From a checkpoint of a small transformer trained on Wikipedia.
Size: width 256, 2 heads of 128, MLP 1024 tanh GELU, vocabulary 4753, 8.42M parameters.
Training: a variant of Muon for these matrices, 411M tokens, 12540 steps.
MLP neurons of a small language model. Each row is named by its layer, matrix (up: input weights) and neuron, and shows model dimensions 128-255. Each number is 128 + 32 x the weight over its row's rms, rounded and kept within 0 to 255. Numbers have three digits each.
After each neuron's rows, "fires after" lists the tokens most often just before its 100 highest values on Wikipedia text that the model never trained on.

L2.up710:150135139140147174122095140125162109120055099174127159153135068102128119120067142147138135131112083112127125116159143132100163087085100158142121117110152098135119139110190130162068140148131149139154103139108174096135163158096118098085176145088167137119097110143124227089127122177200095100194126143120049076151134089116167192137171129151143153102152137160195114090123090143164076144113
fires after: "2"

L2.up791:157149123129197104111070097118093163106108162149169087098108140156126102161136115084135073190191099099068144113103148144139083078114194094157156086064142129133127119152158134161156199156097125112079104129161163145174134134105106095090159127148154116110157114157132112116144113136125080173131091132166144088130122152128175137122157124146140109148145086178098098067177051159076119204184
fires after: " Al", " sim", " al", " sup", "M", "A"

L2.up551:181145150159097142138056145164101170088116158149142169116134075084141161130080130157095112147104129111122147093060214138108139148137076108140122151181087148092080118118148130083151114213141127145139120136162138088165125172071116088129121091143126191195173146085189108050136181117106124096147066154051088151160156130123111112127155066144187151047113111122117124133179133112137123145122
fires after: "9", " P", "|", " Ad", " Th", " T"

L2.up575:094138178132123114134100122156147123078106093093091075206085094100102115151120102147122134114158122108128133154091152138126159102109128115091177105157143081172074058196174144120149093195150173090165129102158147093107121070099102098087086131135113093082121166148180156133076093147137131138106191155138127214078053147136131107070137102155165128120123154110094165132116116133091123170206
fires after: " P", " p", "p", " Rep", " dep", " per"

L2.up571:192159160134135170139101149104127139115081097138134144145085157094123122132108120077093157083092092131152079197097135142160113165161110133169111099137114105129134095113068141142125176127128172118092173128072157127113136083125112130162107131130104099097140151077079116172147113120143113140163138171092117201098070065122156148137101134132093195193176125183124169081098088161165128138125
fires after: " B", "b", " b", "h", " Mc"

L2.up578:210070135113113170111153185165087197102110098154095169171159158132102134187137132131116161135155102167158148121098120110113143086167111161139171170143156124104146103066097142137138170103080113101209147104112103111135091039100119083173134120148113157129128165114140141118146092193064059189084073169151166152118127131090133128148213161117136122130153134141126067095150168148146172144039
fires after: " f", " Gl", " R", " C", " Cl", " New"

L6.up771:135234179113119117139130169134079063096145142140142092148211125136128099141154137131142205102148100170130130150086121107142126118068132098088118084135133116141145128147153098084146126070131111124183140193161137107120144093185131146156148119142123143104150140125177151053131106169124141109180132148139140121067094146133138141118184154096179162136123124159149107099075132123170099146127
fires after: " al", " Al", "Al"

L6.up78:178155121079165100161129110107056143115093162111115141116118155124181101116170171116119158142180109171134111072187113176162120146101184108055195141078103098190092111108118147105127145129148175168107065123146110139130154184090129025188179121079167074129138142064096158105144151119142148136085119121054143086100125069112112116199107115155102169162124091115079107091162148189146103099094
fires after: "2", ",", "0", " Rele"